{
  "num_hidden_layers": 12,
  "hidden_size": 256,
  "hidden_act": "swiglu",
  "positions": "rope",
  "attn_scale": 0.125,
  "init_std_qkv": 0.0241,
  "init_std_o": 0.0,
  "init_std_down": 0.0,
  "lr_mult_qkv": 0.4,
  "decay_fraction": 0.789,
  "decay_shape": "linear",
  "final_lr_fraction": 0.1,
  "dataset": "wikipedia_en"
}
MLP neurons of a small language model. Each row is named by its layer, matrix (down: output weights) and neuron, and shows model dimensions 32-159. Each number is 50 + 12 x the weight over its row's rms, rounded and kept within 0 to 99. A neuron's up and down rows have the sign that makes its largest values positive.
Before each neuron's rows, "fires before" lists the tokens most often just after its 100 highest values on Wikipedia text that the model never trained on. A number after a token or word is its count.

fires before: "=" 64, "\n" 25, "\n\n" 11
L6.down949:23 57 46 57 47 43 53 48 59 58 61 42 60 42 53 33 42 51 42 44 39 41 46 62 69 51 31 63 43 45 26 36 38 41 80 60 64 35 46 46 44 52 40 41 80 60 67 42 47 54 61 62 22 36 57 53 59 28 46 51 55 45 58 56 47 46 32 49 39 41 42 20 47 78 48 47 63 53 70 42 43 40 43 52 69 44 63 43 56 49 59 58 46 59 45 36 45 61 31 40 54 65 38 50 47 40 63 51 41 50 41 55 52 54 52 58 39 42 52 35 42 37 51 44 54 47 33 75

fires before: " |" 49, "\n" 14, " G" 4, " (" 4
L6.down797:59 43 55 59 37 24 60 29 64 58 50 62 64 47 61 53 58 40 44 60 79 57 73 56 21 54 51 57 60 42 52 54 69 44 46 58 40 29 42 51 42 48 46 60 46 44 48 75 29 44 47 58 36 45 55 42 43 53 56 45 28 58 53 40 62 63 38 45 50 31 51 63 59 58 62 57 61 42 59 47 64 44 57 47 53 56 60 58 42 67 43 64 51 53 52 70 40 35 54 45 57 43 44 47 36 60 61 42 47 43 46 58 45 38 31 52 60 62 48 64 40 64 41 48 38 43 64 59

fires before: "-" 69, "|" 15, "N" 7, "E" 4
L5.down88:39 35 54 46 31 61 39 52 57 50 60 51 48 33 48 36 30 71 51 64 41 67 53 55 51 47 57 52 60 43 36 33 57 44 63 42 42 66 65 62 54 23 62 43 40 64 36 60 33 61 67 42 54 40 77 66 57 44 56 44 69 44 44 53 56 59 56 43 51 63 63 64 51 45 65 50 52 55 38 57 45 39 47 70 79 46 48 32 33 37 51 69 57 45 66 49 39 41 62 58 51 50 20 55 40 54 60 52 43 64 62 63 37 36 53 46 60 53 37 59 52 62 72 39 40 42 50 52

fires before: " |" 33, "\n" 21, " 0" 7, "0" 5, "," 4
L6.down765:41 42 51 55 61 77 71 37 59 46 37 30 56 50 53 56 44 76 54 51 38 54 36 50 47 51 29 31 50 64 50 55 51 47 54 29 61 34 45 50 52 43 37 56 70 29 57 38 80 50 41 52 44 57 38 52 42 58 57 51 28 59 40 48 39 66 48 60 62 64 58 55 57 27 51 54 60 44 53 44 48 46 53 28 64 46 45 40 37 54 65 52 50 61 53 52 27 54 73 45 39 54 50 63 51 49 38 36 61 55 34 43 48 37 46 38 31 39 58 47 46 15 58 51 40 55 47 55

fires before: "|" 60, "-" 40
L8.down401:66 44 80 46 52 43 51 41 53 33 59 42 63 72 50 45 67 49 61 69 53 46 47 58 56 52 42 51 49 31 56 49 56 60 52 59 36 54 43 25 36 28 33 67 69 53 53 48 56 52 67 56 48 39 64 58 36 45 53 41 60 25 42 39 67 47 64 36 38 52 45 12 26 47 33 36 61 57 35 38 45 57 32 51 57 42 66 54 68 38 33 71 22 50 51 48 75 57 52 41 83 60 55 42 59 35 43 46 67 27 47 47 49 52 41 42 47 58 23 44 47 38 58 40 59 30 58 43

fires before: "=" 80
L3.down669:36 52 49 61 31 59 45 50 76 50 62 52 56 49 59 57 86 58 53 24 62 34 46 66 43 60 46 56 44 40 29 29 57 53 43 31 52 49 40 42 43 49 53 48 31 67 51 54 45 32 51 60 36 66 50 24 48 47 45 46 53 51 76 62 67 58 66 57 43 75 51 40 58 68 44 60 58 38 55 64 47 47 24 55 61 55 41 31 51 55 53 34 58 34 54 47 58 28 54 37 39 35 58 46 46 29 33 63 42 54 51 68 58 55 48 25 60 67 48 58 76 56 67 51 42 42 31 44

fires before: "\n" 48, "=" 25, "\n\n" 15, "-" 4
L6.down983:33 28 63 70 42 35 30 56 48 55 45 45 43 49 52 41 51 55 77 72 58 51 23 33 54 49 41 64 35 40 38 21 38 50 39 38 62 69 45 43 25 47 34 58 38 58 57 51 42 49 40 64 53 55 45 43 55 45 37 54 56 57 64 56 43 37 32 49 46 33 48 47 40 65 44 60 70 41 63 46 48 59 46 38 28 40 49 18 47 49 42 56 48 47 55 40 45 86 49 41 49 38 56 64 57 39 38 50 49 76 47 50 62 72 56 54 18 58 51 49 31 49 51 54 33 64 59 60

fires before: "-" 35, "\n" 16, ")" 7, "." 5
L3.down618:51 47 41 46 49 77 36 52 59 58 47 41 55 65 86 39 63 59 42 50 56 44 67 67 41 39 66 68 71 49 60 41 41 48 64 51 44 33 42 50 35 53 44 69 54 45 38 38 62 57 61 51 42 73 56 39 69 48 65 41 56 59 74 44 44 35 66 47 59 38 58 55 55 68 53 30 53 63 68 59 70 33 45 49 70 66 64 69 44 45 37 58 33 53 45 37 37 60 39 20 47 42 46 39 38 54 48 33 52 62 61 44 64 50 47 44 41 37 51 44 64 51 57 50 49 69 47 25

fires before: "=" 91
L8.down556:55 54 40 55 67 62 51 52 47 44 49 45 51 60 46 63 56 60 45 47 53 46 39 45 53 52 51 58 40 53 58 52 50 37 61 53 55 64 49 53 51 44 43 47 53 48 56 40 44 53 61 45 56 45 24 49 54 58 38 61 34 42 58 54 51 50 49 46 60 46 52 42 53 56 43 62 72 44 59 66 61 75 48 39 47 67 38 25 53 40 59 57 59 47 49 63 55 47 45 52 63 52 61 51 57 42 41 44 57 39 40 46 68 48 41 39 43 45 37 42 55 54 57 50 56 46 48 53

fires before: "-" 68, "\n" 17
L3.down446:33 74 49 44 52 53 32 46 49 53 64 56 73 18 40 33 47 53 58 48 52 50 61 53 34 52 41 51 68 48 51 57 46 51 48 38 60 46 43 60 60 43 47 53 35 41 32 63 60 77 65 36 45 63 55 27 37 64 39 58 46 40 76 45 53 53 47 53 34 47 55 43 45 58 45 42 39 39 47 12 43 39 57 69 79 45 62 50 51 34 58 61 68 61 53 50 66 44 56 52 57 72 49 45 45 47 38 44 56 42 71 64 52 39 45 55 35 48 49 32 52 29 58 53 40 54 55 49

fires before: " |" 28, "," 22, " –" 12, "gu" 7
L7.down901:71 39 44 60 62 63 62 61 57 46 47 10 53 39 76 43 38 49 71 52 46 38 31 52 57 62 40 19 64 45 17 52 55 36 65 37 40 48 43 44 43 78 47 39 56 41 69 63 50 26 69 54 36 60 39 51 50 64 50 51 31 54 49 37 52 36 48 54 60 63 37 44 54 53 57 61 62 48 50 51 43 53 22 44 49 75 52 35 44 53 39 47 46 45 33 45 29 54 59 55 38 42 52 48 48 60 72 55 30 46 51 45 48 62 48 70 60 52 52 30 42 42 58 58 46 47 56 58

fires before: "." 16, "," 16, ")" 11, " Dark" 9, "18" 6
L3.down710:56 47 44 52 43 44 62 50 57 47 63 53 43 69 65 37 55 44 26 77 39 70 52 44 62 41 55 38 41 29 51 51 38 35 51 68 49 56 48 46 66 55 50 32 57 65 53 52 48 61 52 49 37 48 55 36 56 36 39 64 48 64 52 63 32 49 70 38 47 56 55 61 31 57 40 55 30 50 59 57 42 63 76 47 53 51 53 65 36 50 32 46 46 40 59 58 13 67 52 42 58 45 38 45 53 51 48 44 44 31 46 58 44 44 51 50 65 50 52 16 42 62 52 59 31 61 42 48

fires before: "\n" 57, "=" 30, "\n\n" 6
L6.down81:30 34 23 55 72 39 28 55 43 72 53 46 51 31 50 72 52 61 39 58 74 47 34 39 59 69 51 41 47 30 54 59 33 40 61 46 61 63 42 62 43 47 34 44 41 64 56 37 45 62 47 65 16 37 32 36 49 40 58 42 59 45 64 57 42 48 40 29 45 59 40 33 31 55 63 53 60 43 58 68 36 61 28 42 50 48 45 47 55 55 54 63 35 53 68 47 34 57 45 56 36 39 47 58 36 73 29 45 39 49 54 50 61 49 47 44 35 54 33 61 41 58 51 62 49 68 62 71

fires before: "|" 90, "-" 4
L8.down106:64 52 60 53 38 44 35 35 51 32 53 37 51 58 46 54 37 55 41 37 35 40 60 43 62 48 59 60 60 39 51 45 67 43 63 39 55 52 55 47 71 43 42 52 48 60 59 69 67 47 59 42 53 57 67 61 59 34 35 43 21 41 47 37 62 49 54 57 67 48 68 41 54 59 63 46 36 57 43 44 54 29 36 51 37 47 28 63 40 66 51 53 61 54 61 52 53 58 67 54 39 22 59 55 46 46 45 36 52 47 34 30 63 49 43 69 54 52 29 41 54 51 25 53 55 63 67 50

fires before: "-" 85, "\n" 15
L5.down842:24 45 51 74 52 90 71 52 35 40 53 39 34 49 56 51 29 36 57 35 49 66 58 46 52 64 39 47 48 35 62 38 58 37 26 57 30 40 29 45 74 62 37 39 66 60 54 43 41 26 69 56 46 51 62 52 66 57 53 52 56 59 72 52 43 37 52 50 50 56 64 38 51 57 33 13 37 38 43 44 54 43 70 41 73 59 63 35 56 38 72 45 37 66 54 64 40 38 58 57 65 44 44 41 55 59 59 38 51 38 38 45 62 30 36 69 43 48 43 51 30 48 55 50 46 68 37 37

fires before: "-" 21, "R" 11, "H" 5, "D" 5, "N" 4, " Na" 4
L3.down934:64 67 49 59 51 60 44 45 36 68 43 74 80 46 50 63 70 55 46 79 43 43 54 59 66 54 39 65 62 46 39 45 58 35 60 44 56 40 48 64 48 57 51 59 60 63 69 30 41 36 41 37 53 43 51 52 60 69 65 55 47 47 37 57 46 24 39 31 52 57 60 31 52 72 27 30 48 39 33 69 54 28 37 33 26 62 56 43 68 57 41 52 67 50 46 42 38 35 46 46 45 34 39 45 34 48 54 51 74 42 52 21 55 53 62 44 40 49 57 22 54 43 47 49 64 63 39 42

fires before: "-" 56, "2" 4, " 3" 4
L6.down193:58 44 31 55 43 64 50 47 62 47 46 29 75 39 47 37 59 80 35 59 45 66 43 53 67 43 54 35 65 68 38 53 61 40 60 31 49 39 40 50 49 49 62 57 65 55 53 49 52 60 45 51 47 48 44 37 65 61 70 54 58 54 55 65 29 36 49 58 63 45 44 36 47 55 43 38 72 51 63 29 39 26 41 60 55 62 65 73 41 49 53 64 41 62 89 46 54 66 43 28 58 50 54 39 38 36 29 57 89 54 69 50 50 42 69 64 49 53 55 39 58 18 46 63 68 62 56 42

fires before: " 0" 45, " 1" 12, " 2" 9, " —" 8, "\n" 6
L6.down1005:51 56 35 57 60 49 42 64 57 59 59 67 41 29 45 28 47 52 52 53 74 76 41 40 63 29 59 60 45 45 61 50 54 28 50 33 69 60 45 44 66 25 82 33 55 54 39 59 50 57 57 54 59 52 65 48 53 44 42 35 66 36 46 46 45 25 34 52 31 45 66 63 56 62 71 52 52 48 46 77 64 59 65 57 57 68 60 53 54 70 52 72 54 61 61 68 37 56 39 72 60 56 57 50 46 46 34 51 54 62 68 48 46 48 38 59 42 38 36 45 24 40 32 45 60 67 50 57

fires before: "-" 100
L6.down636:58 46 51 46 49 63 38 60 60 66 56 46 57 37 42 42 52 54 30 30 50 61 59 23 38 49 52 69 39 86 58 53 36 53 28 46 76 46 39 42 33 42 74 72 48 41 40 47 69 65 66 35 57 63 45 47 60 48 47 44 48 32 56 49 51 64 50 73 60 52 70 52 73 53 58 64 48 51 39 60 36 17 55 67 67 68 52 55 54 58 52 62 66 45 44 41 64 53 31 60 34 37 50 32 62 60 67 37 71 47 49 56 58 24 41 63 68 45 28 50 42 60 58 46 66 44 61 37

fires before: "-" 90, "\n" 10
L5.down63:53 37 40 66 38 73 50 70 45 54 48 17 60 49 53 34 37 58 65 37 54 65 55 63 54 64 40 49 57 65 53 60 50 45 51 54 36 58 70 51 73 55 45 66 39 52 31 59 53 74 81 73 50 39 73 46 75 36 57 35 50 55 47 59 59 47 38 57 53 47 54 33 57 39 44 35 46 36 45 49 54 34 56 49 53 62 43 51 66 44 58 44 41 62 81 45 33 49 40 39 42 57 42 51 62 60 50 43 62 55 48 50 65 35 44 60 41 61 46 54 49 47 68 40 53 56 51 60

fires before: " |" 35, "|" 31, "\n" 10, "th" 4
L6.down259:43 38 14 46 51 39 53 40 55 49 61 50 44 47 53 58 28 70 45 44 45 44 43 57 40 39 43 40 65 17 54 65 43 56 58 40 45 59 55 61 10 52 49 36 31 36 63 53 46 67 48 60 47 39 39 54 35 35 60 47 48 25 52 55 56 60 49 30 45 51 79 69 43 64 49 51 38 52 47 75 68 52 22 30 57 50 44 31 63 37 39 52 34 45 45 56 50 66 59 35 68 52 49 84 52 54 46 58 47 62 43 43 35 61 34 41 55 64 73 46 52 37 38 53 43 51 48 26

fires before: " |" 25, " (" 25, ")" 7, "\n" 7, "^" 6, " against" 4
L5.down679:38 37 52 51 37 45 69 44 62 51 58 38 49 60 69 74 59 69 53 66 47 43 72 50 61 45 70 43 72 40 58 47 38 48 40 64 57 39 46 71 35 41 72 26 41 65 52 49 37 62 40 60 35 45 53 36 54 62 32 54 54 49 58 52 31 52 60 62 52 28 39 51 50 65 65 43 35 30 45 61 60 48 32 40 60 39 45 70 46 42 60 57 47 53 60 49 37 51 30 43 51 47 52 34 67 49 64 60 58 50 60 39 61 43 54 62 55 69 34 41 25 49 58 36 55 40 55 48

fires before: "-" 97
L3.down30:48 38 65 71 21 61 49 32 70 41 83 57 46 30 60 63 42 45 56 37 39 74 79 40 39 36 34 50 41 38 58 43 64 33 55 55 46 51 64 17 41 57 43 65 47 51 46 50 32 60 75 69 41 40 56 51 63 45 42 34 54 42 48 49 47 57 66 56 55 56 56 48 46 61 67 46 52 28 58 30 42 58 38 71 57 52 58 80 37 27 70 41 45 58 38 67 40 48 51 41 55 50 37 39 68 47 42 32 53 50 43 41 46 50 48 33 57 47 45 58 61 57 39 46 39 39 49 58

fires before: "=" 61, "we" 4, "." 4
L6.down723:55 35 52 39 59 37 65 49 41 50 45 46 47 31 26 69 52 42 37 55 43 49 46 54 39 67 49 38 53 40 51 56 65 55 52 49 41 32 29 63 52 64 48 33 34 64 68 54 55 35 39 24 33 61 38 67 51 19 33 49 40 40 47 67 56 57 55 70 50 76 50 42 33 53 72 50 39 54 54 40 48 54 70 61 33 41 36 62 64 58 54 58 37 50 64 53 46 41 56 40 53 44 66 48 41 42 61 25 63 27 64 52 57 46 50 72 37 53 55 48 53 58 55 63 57 44 50 47

fires before: "-" 90
L7.down128:27 49 44 50 47 57 35 46 55 52 43 41 45 47 54 40 42 44 49 69 58 58 52 33 49 51 68 53 42 47 51 59 46 23 60 50 50 50 33 38 61 50 38 62 53 38 56 59 52 52 40 41 43 72 66 55 67 47 41 50 51 27 66 52 40 50 61 57 50 51 58 61 59 62 65 48 44 56 35 39 39 42 57 65 62 52 61 49 38 60 31 49 53 60 49 50 53 32 60 61 48 48 36 28 47 39 57 42 47 51 48 51 34 53 36 40 33 38 51 52 55 54 54 50 60 45 40 57

fires before: "-" 61, "al" 5
L7.down623:27 49 36 73 38 56 68 51 45 41 54 33 65 36 59 45 36 52 67 40 45 66 49 49 55 57 46 55 59 47 45 48 46 54 58 54 51 53 47 50 58 30 38 61 59 69 45 60 65 60 35 54 58 74 41 35 65 46 46 46 34 31 61 54 61 38 59 56 33 43 50 28 43 39 43 55 36 39 47 52 22 36 55 44 48 50 31 63 50 53 56 63 71 49 35 48 51 42 52 53 67 61 56 47 44 38 60 40 59 43 49 48 34 54 55 35 33 42 50 52 46 37 42 52 61 56 55 59

fires before: "s" 93
L7.down294:62 50 71 51 47 62 53 65 38 32 31 59 51 26 52 45 44 61 58 57 58 65 29 61 39 50 37 59 46 60 48 51 24 58 40 50 49 37 38 64 54 42 50 52 61 62 41 53 43 31 47 51 28 54 45 47 31 60 50 71 51 48 36 27 55 38 48 74 53 60 67 59 47 26 49 45 49 53 47 41 61 47 77 57 44 52 58 39 48 62 41 38 58 63 43 38 46 50 51 48 23 57 53 40 44 73 40 58 47 58 51 42 31 40 42 40 53 48 66 39 44 74 82 64 62 32 67 67

fires before: " |" 54, "," 8, "." 7
L5.down351:38 62 55 50 45 45 48 47 44 35 55 57 67 39 40 62 63 35 51 67 58 16 47 45 40 53 31 92 47 34 44 53 51 42 30 25 37 38 37 36 64 55 66 52 37 42 44 48 50 41 52 41 45 51 61 34 44 54 38 52 56 38 50 66 35 58 65 63 64 47 67 46 27 47 58 44 47 44 54 56 60 46 47 52 37 58 33 39 55 27 48 54 65 57 47 52 53 42 58 53 51 57 33 41 63 41 44 38 54 33 69 39 31 46 55 47 29 52 63 54 20 34 59 47 46 31 58 51

fires before: "=" 99
L5.down53:48 43 28 52 42 43 38 53 60 38 58 54 42 43 55 41 46 62 38 52 48 33 60 39 54 52 62 44 35 38 24 16 27 34 52 36 52 42 50 30 52 40 52 60 49 46 56 41 50 49 65 46 40 44 50 50 59 56 23 47 59 47 91 62 46 48 45 50 36 48 71 67 53 72 66 28 46 49 54 42 44 61 49 44 61 45 54 31 47 61 54 55 48 61 41 40 39 48 62 46 45 40 66 62 31 49 54 45 59 60 57 61 28 49 54 49 58 51 58 51 30 64 60 42 35 50 59 42

fires before: "=" 42, " of" 8, "." 5, "," 5, " on" 4
L5.down49:59 55 53 49 31 41 32 55 69 54 46 42 66 54 61 54 43 46 41 64 49 60 36 59 36 56 50 14 54 54 33 28 24 46 33 45 49 34 46 26 41 50 53 27 38 29 58 55 47 44 65 53 51 35 54 62 62 54 47 68 58 49 48 41 64 40 76 16 43 50 58 61 51 42 51 58 52 60 50 54 62 62 57 45 60 43 57 60 47 41 48 69 52 68 38 50 10 56 40 44 60 50 63 54 35 43 63 42 43 50 22 33 42 27 52 69 35 67 52 35 17 41 42 44 61 51 52 54

fires before: "-" 64, "|" 22
L6.down506:35 50 66 37 57 42 43 45 54 45 54 51 70 51 48 56 24 42 33 43 47 54 60 39 51 27 37 52 54 36 39 43 67 51 54 31 27 53 36 47 32 44 46 46 37 59 56 66 55 47 70 61 49 39 58 46 64 37 45 32 68 63 37 53 52 32 47 39 52 45 41 45 47 53 40 52 48 44 45 51 47 58 46 41 72 46 59 36 57 62 50 69 65 34 55 71 46 44 36 51 57 60 41 39 50 41 55 51 63 43 54 35 56 32 67 56 48 59 44 64 55 36 42 38 57 50 47 58

fires before: "=" 61, " the" 6, " The" 4
L7.down230:30 68 46 49 51 50 56 45 48 51 42 40 54 42 48 67 51 43 48 44 41 50 46 67 46 47 51 28 42 37 50 50 47 53 52 44 51 34 69 58 55 40 38 39 52 47 56 49 47 46 37 55 43 46 71 65 61 37 51 51 63 44 46 38 66 48 46 63 54 63 56 56 50 57 53 41 22 52 60 51 67 32 50 66 59 66 62 45 70 70 58 47 34 52 55 58 48 32 41 66 60 52 40 38 47 54 37 55 37 43 68 40 72 46 43 61 47 47 50 42 56 51 39 32 64 29 42 48

fires before: "," 69, " the" 6, " he" 4, "." 4
L5.down310:63 44 31 39 62 48 53 21 60 50 73 46 68 48 53 45 53 58 60 48 24 58 44 48 34 49 76 59 52 43 59 29 31 35 61 42 46 73 43 66 60 61 52 65 28 45 53 30 51 46 38 34 65 52 56 38 33 39 57 54 71 56 53 59 54 31 76 31 47 32 76 36 46 55 60 75 37 41 57 54 37 50 60 45 47 38 62 65 55 54 31 30 57 55 45 49 64 52 41 57 61 41 42 38 37 38 43 56 51 40 43 53 45 42 75 51 38 39 40 62 38 35 41 49 59 33 49 45

fires before: "s" 73, "t" 4
L8.down267:62 45 66 54 38 63 62 58 31 60 53 49 27 56 50 35 40 72 42 56 63 72 43 49 35 56 58 57 45 40 48 53 61 53 50 55 18 57 61 38 55 36 65 31 38 71 72 65 42 54 39 48 38 60 80 80 49 69 52 48 33 41 49 44 52 56 42 61 56 58 51 69 46 52 55 45 61 77 65 47 49 57 50 55 86 52 44 41 58 44 39 43 40 47 53 60 60 41 45 50 55 47 12 59 73 64 42 45 41 44 54 59 50 47 44 52 56 64 58 60 46 67 55 39 60 35 48 37

fires before: " |" 22, "," 21, " 6" 8, "^" 7, " 3" 4, " [" 4
L5.down978:56 40 45 62 46 74 52 66 60 39 41 26 54 91 62 26 41 46 54 37 50 67 66 39 68 36 44 48 31 44 63 40 57 59 45 45 60 43 49 49 38 45 57 52 72 51 44 50 60 56 42 58 45 49 48 47 70 51 30 51 47 43 49 51 34 60 62 46 68 33 55 72 80 35 59 51 53 46 43 59 67 65 50 52 47 53 44 72 50 47 49 58 56 44 74 74 33 57 60 54 58 53 47 46 38 29 53 85 69 46 36 43 55 44 40 65 53 36 51 37 48 58 56 62 53 62 54 44

fires before: "\n" 49, "=" 26, "\n\n" 21
L6.down690:39 58 56 40 48 44 40 52 64 47 80 30 47 45 65 36 51 58 38 61 43 45 56 43 54 44 37 48 69 54 48 29 25 23 63 28 41 61 63 58 53 60 62 39 31 37 59 37 34 42 64 43 32 36 65 54 55 23 49 55 60 44 67 40 48 54 44 24 40 31 53 42 40 57 41 67 52 31 55 51 39 38 26 67 51 49 58 43 69 39 49 66 45 45 28 73 33 39 45 48 49 27 63 51 37 31 51 48 58 32 56 40 61 40 53 47 41 63 54 59 34 60 43 30 53 45 38 58

fires before: "," 80
L7.down127:55 43 51 55 39 69 33 53 66 52 65 49 59 34 25 62 44 48 82 58 59 45 19 49 44 52 46 20 68 42 40 75 63 69 39 48 38 38 45 51 54 44 45 34 56 51 40 46 33 39 39 60 41 72 23 58 40 44 73 76 67 62 39 50 54 54 50 58 66 49 55 53 52 38 33 44 56 32 38 68 47 36 41 61 69 57 51 46 49 38 52 53 48 36 52 38 46 43 48 40 62 59 44 57 78 63 60 37 37 71 49 22 42 59 52 58 61 57 51 48 50 21 53 65 33 47 65 41

fires before: "s" 46, "," 6, ";" 6, "ll" 4, "\n" 4
L8.down322:33 54 53 70 41 39 60 61 45 50 35 66 49 41 77 33 55 55 63 35 52 61 39 55 46 52 52 43 41 37 28 50 47 68 37 60 58 46 61 54 60 61 55 95 56 43 52 51 70 35 38 49 47 48 41 48 51 61 40 48 45 60 65 66 27 41 55 47 46 53 68 48 51 20 55 50 42 41 48 31 44 34 42 55 33 51 41 52 37 78 18 56 51 56 46 54 43 69 44 59 48 67 40 38 47 54 34 59 47 52 65 46 58 49 42 55 53 39 63 30 67 60 62 61 41 39 38 45

fires before: "=" 44, "\n" 38, "\n\n" 10
L6.down420:40 33 48 45 52 49 39 50 67 34 58 40 41 64 56 21 29 61 42 43 32 52 56 49 59 46 42 45 39 55 35 42 49 60 42 17 37 56 50 41 34 55 56 51 40 41 67 54 43 58 64 34 44 33 72 52 49 41 49 54 44 55 66 45 71 72 58 41 38 41 46 56 37 49 36 45 91 66 66 51 36 32 46 57 57 51 38 48 57 33 48 57 33 35 41 57 35 52 50 56 50 36 52 50 50 37 73 64 56 56 65 37 48 51 55 54 41 49 61 61 61 53 46 43 64 50 31 50

fires before: " 1" 18, " 2" 15, "1" 12, " 0" 9, "0" 9
L8.down666:43 48 55 76 47 48 23 55 55 44 67 33 51 63 47 45 66 78 25 47 65 66 62 44 59 55 45 44 37 49 57 39 38 44 41 50 81 39 55 61 33 57 53 48 44 54 59 66 31 29 64 47 40 49 58 34 63 39 54 64 59 55 65 46 32 11 67 44 36 37 56 59 39 39 43 54 59 52 55 62 61 36 42 45 42 37 42 43 71 58 52 77 42 50 56 52 46 48 59 36 57 61 77 62 44 56 32 67 57 44 65 73 43 45 40 46 55 58 44 53 33 63 46 41 48 66 35 59

fires before: "," 31, "=" 20, "In" 8, "On" 5, "Be" 4
L5.down696:63 46 55 49 33 57 52 64 60 55 66 81 61 47 35 65 46 37 58 41 37 45 51 58 69 51 66 40 86 27 77 55 39 45 41 44 36 41 34 54 69 47 26 62 46 50 40 47 64 55 43 36 58 57 49 45 35 41 58 84 64 50 54 54 45 54 57 42 32 56 63 51 67 36 55 46 59 49 37 64 48 33 63 52 55 54 71 45 51 56 25 48 55 61 65 46 39 47 43 36 51 39 31 52 64 45 46 64 59 47 47 37 63 55 46 56 29 18 65 46 26 31 27 61 53 54 48 35

fires before: "," 49, " he" 17
L7.down677:65 55 59 41 55 44 47 54 40 27 51 40 52 46 27 50 57 48 56 53 53 50 38 58 55 44 60 29 66 45 69 59 74 41 56 59 36 44 33 50 53 44 34 65 46 47 53 53 41 52 54 58 56 71 32 67 44 22 44 70 71 60 32 56 50 46 57 35 36 45 62 61 47 33 35 39 41 39 41 61 39 48 45 64 43 69 57 39 66 49 63 45 29 61 60 76 54 57 61 34 58 50 60 37 53 52 41 59 57 42 49 67 34 46 52 20 31 48 56 53 41 25 29 52 59 38 41 37

fires before: "-" 78, " |" 20
L8.down697:71 34 38 51 43 44 55 34 70 37 63 61 61 49 47 35 61 54 51 69 51 63 41 49 73 52 50 80 29 40 31 32 40 60 46 64 32 36 54 49 51 49 27 49 48 36 57 48 71 57 50 50 66 55 62 47 46 56 64 37 32 56 39 23 64 44 56 68 48 24 55 52 40 66 34 40 57 43 56 57 45 53 46 50 43 44 49 88 55 66 59 45 64 52 56 82 37 80 58 33 52 51 54 42 20 43 50 40 66 53 54 53 57 49 38 59 32 22 54 60 45 51 34 50 45 49 71 46

fires before: "\n" 63, "-" 9, "  " 4
L7.down183:46 52 41 40 51 48 49 26 67 33 42 40 45 66 46 53 51 55 43 65 48 58 64 44 60 45 63 62 55 35 43 70 51 35 53 49 34 19 47 56 55 51 43 55 65 56 75 50 61 60 23 69 48 58 39 34 29 40 33 20 52 54 30 33 57 57 47 43 37 49 55 48 31 54 63 29 54 53 52 46 65 61 35 23 54 68 37 40 45 48 38 50 67 53 48 43 40 53 53 63 64 40 57 57 25 51 31 44 49 54 53 48 60 56 54 41 42 50 44 39 54 58 48 33 63 56 55 63

fires before: "," 36, "." 14, "°" 11
L6.down698:56 60 33 42 46 53 48 30 39 66 52 48 51 45 70 63 50 56 36 56 31 48 32 48 37 60 47 67 52 40 55 37 61 60 44 40 36 72 73 42 76 74 61 67 45 24 55 26 53 35 52 47 50 46 70 31 49 62 55 58 48 50 50 54 41 63 45 57 66 43 47 54 53 51 38 51 38 43 53 51 45 35 30 47 55 33 49 44 40 65 43 39 39 73 61 52 40 67 58 35 39 50 47 44 25 51 36 50 74 45 28 59 39 42 72 70 40 49 57 38 23 54 58 37 38 49 56 35

fires before: "=" 82, "\n\n" 4
L8.down49:55 37 36 36 47 56 46 57 43 48 52 54 52 65 38 48 45 51 44 59 44 36 36 45 37 60 45 63 42 54 57 57 49 51 45 37 41 41 45 68 50 56 37 52 45 34 54 50 53 45 56 47 32 46 41 59 43 49 53 49 64 62 45 58 55 47 58 50 63 54 58 40 43 53 28 53 60 41 50 65 46 55 66 38 61 47 57 52 60 55 55 60 48 54 62 55 39 28 46 43 56 34 80 59 55 42 45 46 54 45 42 40 53 55 54 66 47 63 23 37 60 54 47 64 41 46 67 62

fires before: "|" 79, "-" 9
L6.down136:54 37 53 45 71 57 48 35 40 51 71 26 56 34 64 44 32 55 33 51 46 54 64 51 53 47 51 60 65 43 51 35 53 43 32 50 52 42 43 62 44 46 39 54 73 62 64 55 62 63 50 65 33 36 52 46 59 52 54 30 43 66 48 71 59 39 40 32 37 54 64 32 59 53 49 69 74 50 38 77 44 57 25 55 73 47 31 79 51 82 35 71 41 19 63 35 62 65 50 35 43 59 55 38 59 46 48 48 61 51 33 27 55 36 49 47 72 54 49 46 53 35 48 50 53 37 42 58